Part of a small language model's weights.
Size: 14 layers, 7 heads of 32, vocabulary 1024.
Architecture: rotary positions, biases, normalized queries and keys, attention and MLP in parallel.
Training: a variant of Muon for these matrices, 3298 steps.
MLP neurons of a small language model. Each row is named by its layer, matrix (up: input weights) and neuron, and shows model dimensions 48-111. Each number is 128 + 32 x the weight over its row's rms, rounded and kept within 0 to 255.
After each neuron's rows, "fires on" lists the tokens most often at its 100 highest values on Wikipedia text that the model never trained on. A number after a token or word is its count.

L5.up480 [133  75 168 161 144 109 145 178  74 129 145 166 128 101 145 144 163 125 131 104 158 138 106 101 155 126 142 159 181 117 122 119  66  99 142 110  98 102  83 104 113 145 106 142 111 106 193  80 148 109 139 150 127  61 123 194 148 147 101 114 104 157  84 105]
fires on: "at" 29, "os" 27, "z" 26

L9.up600 [132 172 147 131 128 127 130 127 125  93 149 109 116  93  58 174 141 155 127  80  91  98  97 150  62 150 163 146 146 185 160 120 167 176 133 148  70 110 127 106 142  72 114 161 160 132 143 182  76 106 165 100  58 131  80 110 180 163  77 123 138 169 133 136]
fires on: "f" 38, "-" 20, "y" 9, "th" 7, "ast" 6, "h" 5

L6.up397 [ 82 151 152 155 188 117  91 188  63 116 163 118 160 143 135 134 122 118 139  80  68 132 135 170  68 125 174  92 111 123 104 156 151  78 127 123 193 165  86 142 122 125 175 174 140 102 125 112 131  96 127 125 148  97  84  62 144 128 173 102 102 103 111 139]
fires on: "ay" 20, "n" 18, "an" 15, "ie" 8, "ri" 6

L9.up892 [160 116 155 154 207 118 151 125 149 153 147 167 136  87 216 122  94 114 103 138 129 155 102 103 147 113 160  93 155  91 118 164 109  92 146 119  91  96 134  90 135 111 123  76 164 104 131 144 171 115  63 115 122  95  87  92 110 111 164 130  70 133 101 135]
fires on: " re" 18, "P" 14, "f" 13, "p" 11

L5.up516 [125 102  80  94  77 119 126 159 128 102  97 127 102 110 129 151 144 173 142 145 126 171 109 112 131 128 121 160 151  91  97 110 154 149  99  76 175  68  92 136 117  83 116 110 119 126 106 149 102 145 155  95  72  83 120 127 114 157  87 109  96 152 130 140]
fires on: "t" 28, "er" 12, "it" 10, "al" 8, "b" 8

L9.up348 [149  81 148  92 128 139 174 109 105 113 197 117 127 186  76 167 125 161 199 143 178  89 124  90 100 159 159 129 108 144 134 138 159 164 120 128 171 114 176 101 124 110 110 122 100 168 129 152 134 193 127 150 142 150 114 137  80  91 146 116 156 139 170 144]
fires on: "le" 14, "l" 14, "c" 10, "p" 9, "d" 8, "m" 7

L11.up234 [ 99 154 108 126 203  95 179 127 130 140 147 158 165 120 128 152 140 129 115 167 113 194 190 115 105 134 142 149 170  47 117 157 135  75 135 155  87 137 192  93 115  14 182 122 127 122 156 117 115  96 114 174 111 118 112 115 131  68 115  97  95 137 158 134]
fires on: "f" 40, "et" 9, "it" 6, "p" 5, "iv" 4, "en" 4

L3.up766 [108 127 142 153 106 170 109 134 158 118 140 109 129 139 140 160 115 130 130 101 162 128 160  79 199  52 186 170  85 172 126 128 139  89 184 167 144 119 127  93 111 137 172 114 134 148 188 145  85 150  94 128 187 147 121 102 180 168 127 131 167 135 108 137]
fires on: "od" 22, "s" 15, "le" 15, "ong" 13, "n" 5, ":" 5

L9.up517 [136 144 146 156 160 189 157 123 150 128 132 108 115 132 125 138 166 156 178 149 132 117 168 151 116 114  94  93 145 115 164 116 136 136  80 194 142 192 128 171 152 108 187 106 141 172 123 134 134  54 153 183  88 141  80 150 106 124  49 130  95 100 117  84]
fires on: "ud" 30, "om" 13, "c" 11, "v" 8, "as" 6

L11.up838 [145 174 102 187 122 130 147 156 161  94 140 129 170 149 173  59  88 174  59  91 137 118 151 172  63 122 126 150 163 150 183  96  82  94 113 184  54 134 123  83 178 181  74 174 154 116 123  87 159 117 117 109 116 176 113 114 144 124 145 122 144 140 158 154]
fires on: "ar" 23, " com" 20, "p" 18, " P" 9, "il" 5

L5.up826 [162 114 127 111 208 102 140 107 142 131 151 101 143  89 150 167 122  84 145  84 100  73  85 102  85  96 123 105  86 152 138 138 184 127 191  76 169 142 105 111 131 132  47 167 174 153 119 141 129 110 139 183 104 113 168 113 111 104 155 135 145  63 105 146]
fires on: "f" 28, "her" 20, "ld" 16, "at" 8, "nd" 5, "ad" 5

L2.up717 [168 163 129 147 148 124 133  28 143  91 130 109 123 121 103  93 143 165  86 176  93 115 183 150 168 117 136 137 116 135 192  68 139  87 160  99 145 132 153  58  96 178 139 127  80 125 164 121 102 129 134 106 179  89 151 199  80 120 182 148  96 121 152 100]
fires on: "ro" 68, "l" 17, "le" 8

L6.up568 [132  88 176 129 145 134  96 126 116  77 128 166 125 129 116 131 125 205 113 149 159 151 119 133  98 188 133 119 108 147  66 124 124 128  74 162 100  95 172 130 129 182 156 101  91  91 172 136  86  84 120  99  94 124 133 145  89 103 194 136 137  60 136 143]
fires on: "an" 25, "t" 23, "it" 18, "ut" 7, "all" 7

L6.up193 [105 153 142 172  96  93 165 114 123 113 125 144 131 138 141 112  61 142 122 137  93 134  79 104 106  68 187  71  58 120 173 157  89 114 154 104 160 182 116  65  92  95  93  66 191 131 114 155  86  99 126  87 114 159 176  95 135 134 110  75 167 121 112  68]
fires on: "ro" 41, "in" 14, "er" 12, "ter" 10, " of" 8

L10.up158 [ 96  98 139 110 111 144 108 129 113 128 165  45 135 135 157 109 141 156  94 128 137 128  98 104 117 136 102  99 127 181  91 143  81  84  97  97 141  90 132 151 101 126 154  91 148 200 132 115 103 126 126 200 164  97  63 105  55 138  98 139  81 165 152 105]
fires on: "ain" 18, "ov" 10, "v" 9, "n" 7, "er" 6, "ed" 5

L3.up200 [128 127 135 133 130 135 114 109 109 118  97 130  87 169 108 156 185 164 143  71 140 134 163 105 167 147 155 182 162 112  85 120 149  85 117 138 127 133 149  91 135  73  95 107 255  61 137 133  90 141 153 129 100 110 119 167 132  92  88 117  99  65  74 145]
fires on: "t" 21, "ch" 17, "and" 17, "ad" 13, "b" 13, "n" 10

L2.up367 [161 142 142 145  90  77 142 176 106 152 122 132 125 150 128 163 109 115 109 166 152 146 144 146 133 159  82  97 158  93 178 145 126 123  44 109 136 138  39 108 158 151 112 167 120 129  75 153  99 157 167 156 114 105 126 120 115 112  87 166 150 141 121 140]
fires on: "l" 30, "2" 20, "el" 16, "1" 12, "ch" 6, "ell" 6

L6.up259 [ 91 159 112 139 105 149 123 137 156 108 124 152  91 103 162 153 124 145 104 113 168 170 164 119 134  96 115 174 119 133 107  75 101 178 189 126 141 135 144 153 123 190 133  76 171  79 112 162 119 158  35 130 194 111 129  81 137 129  51 150 100 140 133 148]
fires on: "s" 39, ":" 21, "n" 19, "re" 6, "h" 5, "th" 4

L2.up65 [111 142 100 174 149 185 150 118 117 158 157 132 131 145 103 146 131 155 112 203  84 178 122 127  98  74 218 127 110 138 145 166 109 159 168  90 135  71 140 117  66 111 204 145  83 214 134  82 150 103 109  96 125 142 113 148 161 118 162 132 163 126 174 140]
fires on: "n" 50, "nd" 25, "d" 14, " n" 5, "ant" 4

L10.up770 [114 173 161  97 151 115 133  91 127 114 117 124 153 127 154 165 170 109 173 229 143 126 130 122 152 152 121  57 155  86 101 154 119 117 169 173 117 154 116 120 134 139 100 111  93 136 175  98 135  76 185 178 158 151  91 140 120 129 147 113  57 100 143 102]
fires on: "el" 30, "l" 13, "ac" 12, "al" 10, "ak" 9

L2.up304 [157 129 148 158 119 141 134 114 120  76 176  92 136 143  84 141 127 139 145 117 133 119 113 177 129 157 150 113 108 170 182 155 125 122  89 147  82 155 111 196 127  72 105 126 178 150 103 121 132 114 143 219 138  95  81 129 132 206 118 125 107 143 166 180]
fires on: "8" 33, "m" 19, "im" 16, "n" 12, "l" 5, "gh" 4

L10.up625 [135 132 186  97 148 120 142 171 161 119 150 144  89 131 109  85 184 133 118 151  40 108 157 189 151 146 140  95 116 172 155 117  75 134 113 140 137 106 174 146  93 104 108 148 135  83 121  92  81 107  86 112 100 143 103  71 145 131 121 142 124  73 112 131]
fires on: "at" 34, "om" 14, "im" 8, "et" 8, "od" 7, "if" 5

L10.up408 [152  85  59 146  80  92 142 148 115 110 131 166  81 179  89 127 114 167 111 133 151 141 118 166 145 124 101 107 145 165  53 134 165 147 127 114 110 135 135 106 103 101 130 144  95 114 128 130  86 148 121 110  91 110 136 123  96 152 136 141 136 133 133 146]
fires on: "p" 22, "in" 20, "r" 13, "ist" 8, "iv" 7, "s" 6

L2.up74 [119 121 153 121  87 182 145 147  95  76 181 109 159  93 144 121 160 140 131 106  84  93 114 140 141 156 148 155 139 179 172 181 107 104 167 130 129 104 143 104 144 130  99 122 159  70 123 120 137 110 121 125 124 102 131  78 129  66 129 166 104 198 123 131]
fires on: "ic" 47, "ent" 15, "her" 6, "n" 4, "our" 4, "u" 4

L9.up667 [ 61 144 132 185 123 151 126 101  97 109 101 109 170 148  94 125 103 112 135 126 185 143 103 178 111 168 188 120 144 101 177 174 132 141 173 163  86 131 137 145 165 153 122 158 158 147 102 134  82  40 108 149 177  38  76 150 110 146 160 159 133  94 145 120]
fires on: "n" 12, "e" 12, "c" 12, "m" 9, "el" 7

L11.up849 [127 169 119  84 156  84 130 122 127 163 177  97 168 120 169 130  92 129 191 146 157  97 152 147 109 134  86 131 148 202 172  88 177 105 129 154  68 122 134 159 146 130 154 116  63 160  91 147 103 116 165 157 125 185 103 174  93 157 170 124 115 106 100 136]
fires on: " of" 25, "u" 12, "il" 11, "g" 7, "ow" 5

L9.up838 [ 81 135 124 140 133 110  77 142 177 137 110 142 111 106 132 101 155 162 146  73 134 133  93 139 163 147 124 185 172 138 174 118  52 141 109 173  95 114  91 170 132 128  86 159 159  73 158 102  91 151 135 107 117 182 170  92  53 136 109 162 143 131 150 136]
fires on: "\n" 57, "v" 35, "." 7

L5.up46 [140 145 104 127 153 165 108 142 119  92  92 128  70  89 108 135 112 189 144 139  86 118 107 168 109  94 161 166 133  80 162 147 168 112 167  79 112 119 104 102  84  91  83 155 120  90 164 130 137 170 124 108  94 166 143 116 160  95 168 163 109 150 159 149]
fires on: "o" 34, "he" 15, "e" 12, "a" 9, "her" 9, " He" 7

L9.up848 [142 115  52 148 117 112 136 157 135  87 173 171 121 164  47 104 169 186 112  60 155 158 172 143  84 147 142 126 169 215 174 168 142 147 127 135  76  75 137  89 138 101  88 138 114 150 169 154 123 127 197 136 112 155 151 133 149 152 147 137 135  95 129 153]
fires on: "h" 29, "f" 11, "b" 11, "-" 9, "p" 8

L3.up419 [119 108 165 131 139 142 144  87  77 115 162  61 117 124 173 142 153 154 165 115 102 194 137  76 154 126  70  67 110 173 143 143  80 120 160 118 173 106 108 209 125 141 126 157  85 139 103 138 102 116 146 169 151 107  97 125 120 173 132  91 110  91 197 103]
fires on: "ur" 17, "v" 16, "." 14, "n" 9, "h" 7, "d" 7

L3.up494 [166 135 136 130 201 103 168  91 140 102 156  58 160 160  92  63 117 160 128 150 172 144 142 121  98 135 160 134 143 145 180 114 106 150 127  84 123  72 110 139  95 155 184 169  90 156 129 101 136 110 114 184 151  95  79 128 155 129 129 107  98 115 162 116]
fires on: "nd" 24, "on" 17, "le" 14, "n" 12, "er" 8, "-" 8

L10.up859 [120 130 149  67 118  75 143 132 108 196 106 113  99 167 139  73 133 182 110 121 112 111 140  92 120 185 123  40  54 158  89 136 149 108 127 130  73 135 154 124 174  88 125 109 128 154 152 119  74 150 170 115 140 147  96 163 160  64  90 114  86 134 124 128]
fires on: " and" 20, " or" 14, "es" 11, "." 9, " b" 8, "f" 7

L9.up601 [ 84 154 190 135 105 164 164 145 143 137 119 132 134 146 159  99 156 109 108 174 125 119 103  94 159 139 129  68 178  76 106 161 125 138 140 155 136  90 128  90  93 149 125  90  91  86 121 104 109 183 156 166 143 118  98 164 101  55 119 115 111 105 204 154]
fires on: "en" 36, "n" 28, "et" 7, "el" 6, "l" 5, "r" 5

L2.up225 [121 127 129 121 155  60 100  85 139 162 126 118 170 106 171  89 131 103 107 102 179 179 185  35  74 110 133 141 143  74 173 142 132  96 110 108 113 168 101 198 186  71 110 113 145  96  97 176  81 151 162  47 116  86 154 100 158 151 102 182  99  92 156 127]
fires on: "ul" 67, "or" 12, "ol" 11, "s" 5

L5.up336 [145 147 140 167 166  80 115 140 119 118 124 119 136 105 120 150 123 183  70 111 121 129 187 138 128 146  91  38 137 135  91 110 151 138 128  49 101  92 155 110 135 151 113  74 158 139  86 142  77 160 109 151 128 102 113 154 122  78 174 149 140  76 113 115]
fires on: "\n" 100

L11.up96 [ 67 131 133 147 136 164 163 154 127 124 157 111 143 102  99  54 175 148 149 138  90 108 125 143 108 105 149  90 101 132 126 147 140 138 110 209 120 111  93 171 147 114 114  91 188 157  74 137 122 104 132 126 179 108 100 126 115 100 105 152  85  69 120 157]
fires on: "i" 36, "g" 14, "c" 14, "v" 6

L9.up225 [104 151 176 167 124 150 157 127  72  92 135 151 111 161 150 136 168 135 125  80 115 150  71 120 126 135 183 164 204 106 104 143 182 140 123 108 129 109  93  75  77 126 118  96 127 147 140 108 105  98  73 104  91 118 101 115 218 150 106 117  94 172 111 157]
fires on: "z" 21, "t" 14, "k" 10, "s" 9, "i" 7, "is" 6

L10.up855 [141  91 116 178  82 107 111 162 120 109 159 124 114 130 129 175 156 136 109 141  74  99 108  72 180 115 130 136 121 116 164 154 117  62 179 149  91 120 113 195 150 141 124 143 201 111 121 168  86  92  97 148 195 143 104 167  96 117 151  85 112 137  97 107]
fires on: " wh" 74, "h" 14, " th" 4

L6.up884 [117 131  74 134  92 136 155 129 136 151 146  68 124 104 142 160  68 108 102  90 108 169  81 135 112 108 157  78 113  79 123 188 126 136 141 144 133  94 126 179 140 132 131 114 113 184 106 113  99 153 202 129  95 168 145 116 184  62  90 131 203 115 157 162]
fires on: "er" 77, "ter" 7, "t" 7

L5.up5 [152 132 102 110 143 117 141  79 130 136 108 169 110 125 116  98 112  48  96 189 154 136 142  99 187  63 116 164 108 126  99 100  78 137 139 148 151  68 120 109 118 171 132 154 146 103 158 125 107  99  90 105 123  93 194 148 138 125 107 133 161 120  96  99]
fires on: "2" 33, "1" 33, "th" 16, "ember" 8, "se" 5

L5.up321 [158 131 143 136 104 110 144  60  90  81 141 193  88 138  93 112 149 126 110 133 133 118  67  63 100 144 116 112 115 140 136 143 159 132 106 112 127 152 106 104 147  94 162  97 137 108 115 177  63 115 183 133 160 148  88 114 136 122 108 124 172 116  86 126]
fires on: "w" 35, "in" 15, "es" 7, "an" 6, "e" 5

L5.up809 [ 98 140 145 115 101 109 120  76  86  91 179  84  87 118 168 124 183  72 121 117  42 115 178 126 131 139 144 117 151 144 110 171 158 159  95 111 150  81 119 109 146 102 116  90 150 218 106 198  71 131  62 147 111 171 147 103 132 152 140  88 169  77 206 124]
fires on: "k" 30, "e" 24, "ch" 9, "om" 5, "s" 5, "er" 5

L9.up152 [136  94 163 123 104 111 162 108 113 133 153 141  85  94 115 224  56 169 109  74 155  80 141 127 108 104 145 107 105 155  96 114 155 113 139 144 103 106 133 124 136 139 140  78 144 123 142 102 153  51 152 101 105 129 117 144  99 110 114 137 134 138 162 118]
fires on: "er" 31, "v" 11, "t" 11, " that" 7

L10.up406 [145  69 111 123 178  90 123 197 145 100 133 156 150  85  84 112 163 120  96 170  90 120 123 169 175 113 116  53 116 119 176 146 176 121 156 107 129  97 113 172  94 136 144 147 123 147  56 104  82 161  97 105 155 127 127 111 126  98 149 183 101  60 161 160]
fires on: " |" 51, "\n" 29, "f" 5

L6.up10 [131  95 108 137 106  80 154 165 135 102 151 138 112 138 195 123 111 127 152 121 154 173 129  86 148  75 115 126 180 139 194 169 150 148 120 181 112 133 138 133 154 150 135  74 116 127  85 121 168 109 152  97 114 137 120  97  75 126 142 108 173 126 165 111]
fires on: "ed" 38, "d" 12, "e" 9, "ation" 9, "et" 7, "as" 6

L2.up64 [ 79 142 133 107 158  88 106 118 102 116 119 138 166 169  82 144 146 143 118 117 107 100 128 133  94  84 142 144  83 136 123 142 128 103 147 150 143 147 184 113 164 100 115 147 180  64 137 156 130 144 118  96 146 157 157 120 129 109  91 144 118 108 147 168]
fires on: "b" 65, "ir" 14, "g" 7, "he" 6, "t" 5

L9.up440 [209 118 122 120 121 181 113  94 118 111  79 121 113 129 105 135 156 109 164 166 108 131 131 134 121 165 143 191 138 145 140  67  97 100 168 138 117 127 120 145 115  84 152 142 136 116 177 135 108 107 125  99  60 117 159  76 139 107  93 134 157  28 123 112]
fires on: "th" 27, "d" 10, "age" 7, "st" 7, "n" 5

L6.up632 [ 91 136 146  87 103 116 144 143 189 139 142 181  96 186 159 129 110 127 133  86 176  84 111 133 190  96 105  89 128 166  81 137 147 161  85 154 114 201 191 135 113 114 136 131 151  87 178  98 125 119 146  96 129  81 133 100 114 127 119 180 144 133 145 170]
fires on: "e" 22, "p" 12, "iv" 12, "w" 8, "s" 6

L11.up660 [113 153  55  90 159 153 142 138 132 125 130  76 110 120 122  99 150  90 147 130 150 121  83  98 170 131  94 115 100  98  56 146 141  99 170 145 127 109 117 152 118 147 114 133 124 155 164 138 147 155 142 113 101 121 111 112  97  80 105 119 115  84 122 132]
fires on: " A" 65, " a" 26, "A" 6

L3.up837 [134 133 141 121 162 156  99 154 144 152  87 100 138 111 125  80  79 157 134 185 151  84 139 127 113 167 119  99 132 123 129  98 171 130  94 174 140 109 191 106 117 125 135 119 111 119 135  65  73 119 189 132 102 102 112 103 181 171 194 150 100  80 146 148]
fires on: "t" 68, "ed" 15

L11.up408 [156 124 112  64 157 141  94 134 131 140 126 162  82 149 142 105 132  90 155 168 120  89 105 162 156 138 140  78  68 144 129 151  73 152 128  76 129  89 131 117 122 153 110 104 134  67 190 115 106 115 126 104 140 131 126 126 139 152 136 162 198 121  68 119]
fires on: "2" 45, " e" 14, "_" 7, "9" 6, "1" 6, " " 5

L5.up262 [ 81 158 123 128 104 113 137 131 184 101 135 142 138 117 178 170 125 127  81 115 139 187 183  76 109 132 109  97 151  72 137 118 140 112 140 142 117 123 137 169 137 104 173 185 136 123  52 131 106 196 140 129 218 106 136  84 190 125 106 136 136  85 153 114]
fires on: "ol" 17, "her" 15, "ul" 13, "el" 10, "ch" 10

L10.up103 [140 112 141 147 140 148  93 141  68  97 121 121 155 191 137 185 136 155 175 130  88 121 152  97 122  84 114 108 113  39 144  65 146  92  68 155 128 114 144 118 160 130 152 113 113 100 105 144 148 101 139 126 152 152 110 170 125 145 106 123 118 116  95  66]
fires on: "0" 44, "pp" 27, " al" 8, "d" 7, "he" 4

L2.up772 [116 121 116  69  61  87 136 111 144  98 152 122  65 179  97 125 108 151 181  98 136 127 118 154 168 162 147 169 105 182 159 142  98 155  36 130 146 138 142 154 135 162 105  92 133 173  76 161  78 138 124 127 171 121 151 139 112 138 101 165 102 103 125 141]
fires on: "it" 37, "l" 23, "ut" 14, "ur" 9, "w" 5, "ver" 5

L2.up707 [142 183 111 122 164 102 141 151  87 118 107 141 173 168 143 216  96 127 125  66  74 215 125 114 107 105 100 116 155  75 111 154 207 125 158  73 103  83  68 150 134 121  88 127 130  86 137 140  82  95  91 177 134 105 108 102 133 121 162 139 150  55 161 133]
fires on: "er" 35, "a" 13, "w" 11, "d" 10, "o" 7, "e" 4

L5.up698 [133 119 139 140  98 169 166 148 113 135 192 130 110 108  87  80  96 148 117 104 122  95 117 139 135 124 134 144  88 166 164 170 146 105 215 134 159  89 125 174 107 147 152 198 133 152 118 183  85  77 126  91 118 182 151 174  91 180 111  95 153 143  96 132]
fires on: "h" 26, "v" 25, "e" 13, "im" 7, "at" 7, "ol" 7

L5.up515 [ 82 118 144 130 145  97 180 182 114 135 103 157 181 101 112 119 155 115 120 106 103 117 105 126 153  95  92 107 114 158 102 102 152 101 114  89 141 157 139 177 119  92 133 128 117 169  70 190  76 142 150 140 183 162 105  78 132 115 163  83 142 102 157 162]
fires on: "er" 55, "f" 29, "g" 7

L10.up21 [126 163 126 116 104 146 154 120  92 101 174 113 148 134 161  91 140 142  67  76 128 102 131 108 105 116 145 112 183  92 153 152 143 148 135 207 135 155  31  90 122 149 120 123 176 129 146 157 165 122 121 152 150 148 139 148  97 128 103 171  84 122  93 176]
fires on: " c" 30, " f" 19, " h" 12, "p" 6, " p" 6, "im" 4

L5.up578 [145 121 110 117  87 106 130  96 145 140  90 182  93 202 111 164  93 100 113 136 143  89 127 162 117 173 118 130 143 154 108 116 131  93  91 161  99 132 128 109 146 110 148 128  88 100 149 194  83 113 120 142 153 136 109  81 104 106 157 157 182  55 142 162]
fires on: "it" 44, "er" 19, "t" 12, "on" 10, "e" 5

L5.up148 [137  90 162 159 132 163 147 102 151 170 129 139 119 125 101 131 102 190  75 118 132 196 221 187 130 158  62 188  93 152 150  85 143 115 101 117 126 139 181 105  66 103 120 158 111 140 210 138 107 138 106  70 120 109 129 146 109 149 141 105  65 117 138  54]
fires on: "st" 33, "b" 23, "ro" 17, "on" 11, "ist" 5

L3.up324 [201 127  96 129 129 122 137 141 120 157 146 149 138 120 100  85 137 142 202 143  81 143 154 140 138  94 128 100 142 129  84 179 148 123 156  51 164  89  74 108  98 108  86 169 155  88 166  95  82 149 108 100 135 133 143  87 159  77 147 185 122  40 139 198]
fires on: "a" 50, "o" 21, "ity" 16, "ear" 6, "b" 5

L5.up487 [111 134 111 101 134 104 154 117 104  91 129 157  95 106  95 128 158 129 171 159  60 145 131 124 129  73  87  74  84 103 210 138 125 134 146 100 125 131 145 141  82 152 129 152 156 107 142 170 104 157 161  50 115 107 146 119 163 106 145 137  98 145 201 135]
fires on: "ter" 23, ":" 20, " for" 12, "he" 12, " |" 12, "'" 5

L5.up717 [163 132 129 130  81 136  71 120 113 133 125 164  88 110 117 195 147 178 171 134 170  53  97  79 140 105 171 129 110 112  89 102 138 137  68 138 160 147 181 109 122 156 108 116 151 140 195  85 132 149 232  76  85 150 118 128  77 156 118 106 121 187 104 140]
fires on: "er" 26, "v" 17, "or" 13, "h" 11, "d" 11, "e" 10

L5.up805 [167 122 109 194 164 186 175 122 107 106 143  75 103 125 141 113 155 173 177 149 171 134 111 135 100  83 106 167 201 138 179  85  72  99 170 118 127 123 138 161 165  69 126 111 124 158 133 165 125 161 131  88 131 164 158  45  73 105 140 153 104  64  83 195]
fires on: "n" 43, "st" 15, "z" 11, "m" 10

L3.up170 [178  55 109 168 154 111 163 123 147  91 148 118 149  69 164 164  97 173 169 129 149 110 147 116 106 124 153 140 120 136  77 130  98 136 172 130 144  48  57 165 156 135  91 144  88  98 129 151 124  82 141 146 135  96  91 218 118  91 133 128 101 118 152 161]
fires on: "at" 34, "ust" 15, "ot" 12, "ra" 9, "u" 8, "o" 6

L2.up314 [134 137 101 111  83 132  61 103 109  98 113 102 135 134 135 120 100 102 219 142 157 157  84 160 129  99 124  36  61 143 127 172  58 200 154 148 157 110  84 136 128 133 162  86 139 105  77 164 131 140 126 139  59 142 179  97 129 168 129 150 144 134  85 142]
fires on: "ut" 16, "u" 12, "ary" 10, "her" 9, "n" 9, "ter" 7

L9.up731 [148 125 143  72 184 169  73 180 125 166 129 117 111 114  85 121 126 162 195 116 112 161 145 127 203 159  59 106 135 153 161 128 102 159 124 108 108  70 137 143 131 108 140 123  99 145  92  81 132  98 116 123 133 174 167 131 145 109 121 145 113  42 152 105]
fires on: "\n" 28, "g" 21, "3" 18, "ong" 10, "h" 8

L10.up837 [120 110 110 120 103 137 104 138 120 102 157 104 134 131 154 121 137 129 137 108 149 109  78 127 116 141 157  71 116 121 111 169  93 100 164 162 152 104 208 182 119 197 132  60 157 154  99  93 128  73  79 139 103 135  87 169 146 146  81 164 145 126 161 150]
fires on: "en" 32, "ed" 12, "er" 7, "j" 7, "w" 5

L11.up780 [132 113  99 175  90 155 174 128  97 130 166 104 139  99 120  93 164 185 107 181 172  76 133 171 118 162 132 166 118 156 140  54 133  58 169 143 166 125 139 197  76 148 116 116 123 133 117 155 101  78 131 118 138  63 161 117  81 199 132 145  85 132 120 155]
fires on: "end" 21, "n" 18, "ain" 16, "er" 7, "iv" 4, "in" 4

L9.up356 [169  84 111 164 114  84 119 107 161  88 170 104 167  58 148 130 113 181 116  95 142 132 194 124 196 134 125 131 161 162 164 145 122 104 144 155 132  90 101 142 187 164 144 102 122 169 176 143 133 135 100 102 178  95 144 115  79 186  72 160 144 173 135 131]
fires on: " be" 16, "ed" 13, "u" 10, "iv" 8, "ame" 6

L3.up679 [119 134 100  89 114  99 129  77 109 131 122  90 112  70 101 153 149 110 122  81 130 114 121  99 126 112 122  45  67 174 136 184 124 179 131  77 181 134  94 120 159  95 111 104 132 146 133 107  83  88 179 113 130 152 192  94 132 166 131  64 214 114 142 156]
fires on: "er" 88, "á" 5, "ter" 5

L3.up612 [135 162 122  62 117 128 114 111 161 154  80 132 144 109 163  76  79  95 164 116 159 120 175 119 128 131 170  84 136 119 100 152 159 116 176  79 124 121 119 164 134 161 100 128 165 146 144 112 123 147 183 113  95 182  77 141 142 144 181 182 147 120 158  65]
fires on: "w" 35, "ct" 19, "le" 13, "et" 12, "e" 8, "ie" 6

L10.up799 [136 106 114 127 105 160 133 110 163 103 140  29 161 133  90 117  95 162 162 101  68 101 145 161  76 156 143 135 163 152 168 143 174 134 104 149 147 127 194 120  69 164  71 105  97 157 133  70  91 141  87 132 149 118 149 123 178 118 125 125 131   7 123 139]
fires on: "on" 14, "ed" 11, "il" 8, "t" 7, "3" 5, "8" 5

L10.up477 [125 145 128  75  85  82 140 164 130  74 145 124  89 150  88 112  81 166 138 135 139 116 104  89 151 124 160 125 138  87  80 115 157 130 113 104 168  89 192  96 127 107 101  77 129 128 116 211  73 135 132 134 107 147 152 155 121 129 147 107 105 108 141 173]
fires on: "t" 33, "er" 10, "l" 8, "w" 8, "p" 7

L5.up886 [131  72 137 139 114 136 128 171 171 182 112 138   0 175 146 132 144  63 125 167  90 118  93 164 121 154 108 117 161 184 149 105 160 106 162 150 132  98 133 111 130 129 144 236 131 130 112 150 106 137 114 144 129 116  80 113 176 140 113 195 127  60  93 149]
fires on: "s" 40, "at" 19, "et" 8, "t" 8, "ation" 8, "ol" 5

L6.up855 [154 129 148 187 101  79 113 141 157 105 182 152 123  94 125 131  87  84 136 123 148 140 101 130 111 107 180 109 145 154  97 114 134  68  51 150 124  95 115 120 114 164  80 143 125 106 152 166 149 120 163 146 164  89  99 168 135 154 177 108 111 140  87 141]
fires on: "os" 22, "/" 20, "v" 10, "L" 10, " l" 7, "ov" 6

L10.up706 [124 127 106 136 183  65 132 139  96  93 154 183 116 154 170 129 146 156 120 191 176 102 122  88 137 110 155 101  99 164 163 125 123 122  56 133 156 134 124  96 124 104 110 117 121  83  80 110  71 162  95 111 175 137 109  71 126  72 129 119 115 133  84 156]
fires on: "in" 22, " at" 12, "1" 12, "ol" 10, " on" 10, "e" 9

L5.up512 [127 113 121 143 117 126 148  72  94 170 148 141 154 118 135 100 139  85 160  99 151 131 115 199 114 142 131  85  77 183 139 119  96  73 169 136 153 112 141 136  72 115 153 121 177  94 146 152 120 101 111 168 111 121 123  82 141 163 134 204 114 123 157 161]
fires on: "p" 32, "iv" 15, "op" 14, "b" 14, "er" 8

L6.up224 [132 122  51 118 158  87 180 194 192 123 152 132  94  88 141 105 107 156 136  72 105 165 149 114 130 130 140 116  94 133 158  39 115  99 157 111 100 150 118 155 138 173 111 181 125  86 152  66 112 150 145  90 153 174 157 105  75 176 141  85 147 138  87 106]
fires on: "." 91, "\n" 4

L10.up527 [129 111  91 118  79 154 118  55 124 125 149 132  63 128 131  78 144 152  90 121  56 118 139 184 118  63 169 107 156 114 148 102 155 138 130 133 142 105  34 106 117 114  96 137  70 190 140 105 134 105 129 125 156 173 106 136 127  95 120 103  66 170  97 174]
fires on: "ent" 16, " f" 16, " c" 13, "ver" 10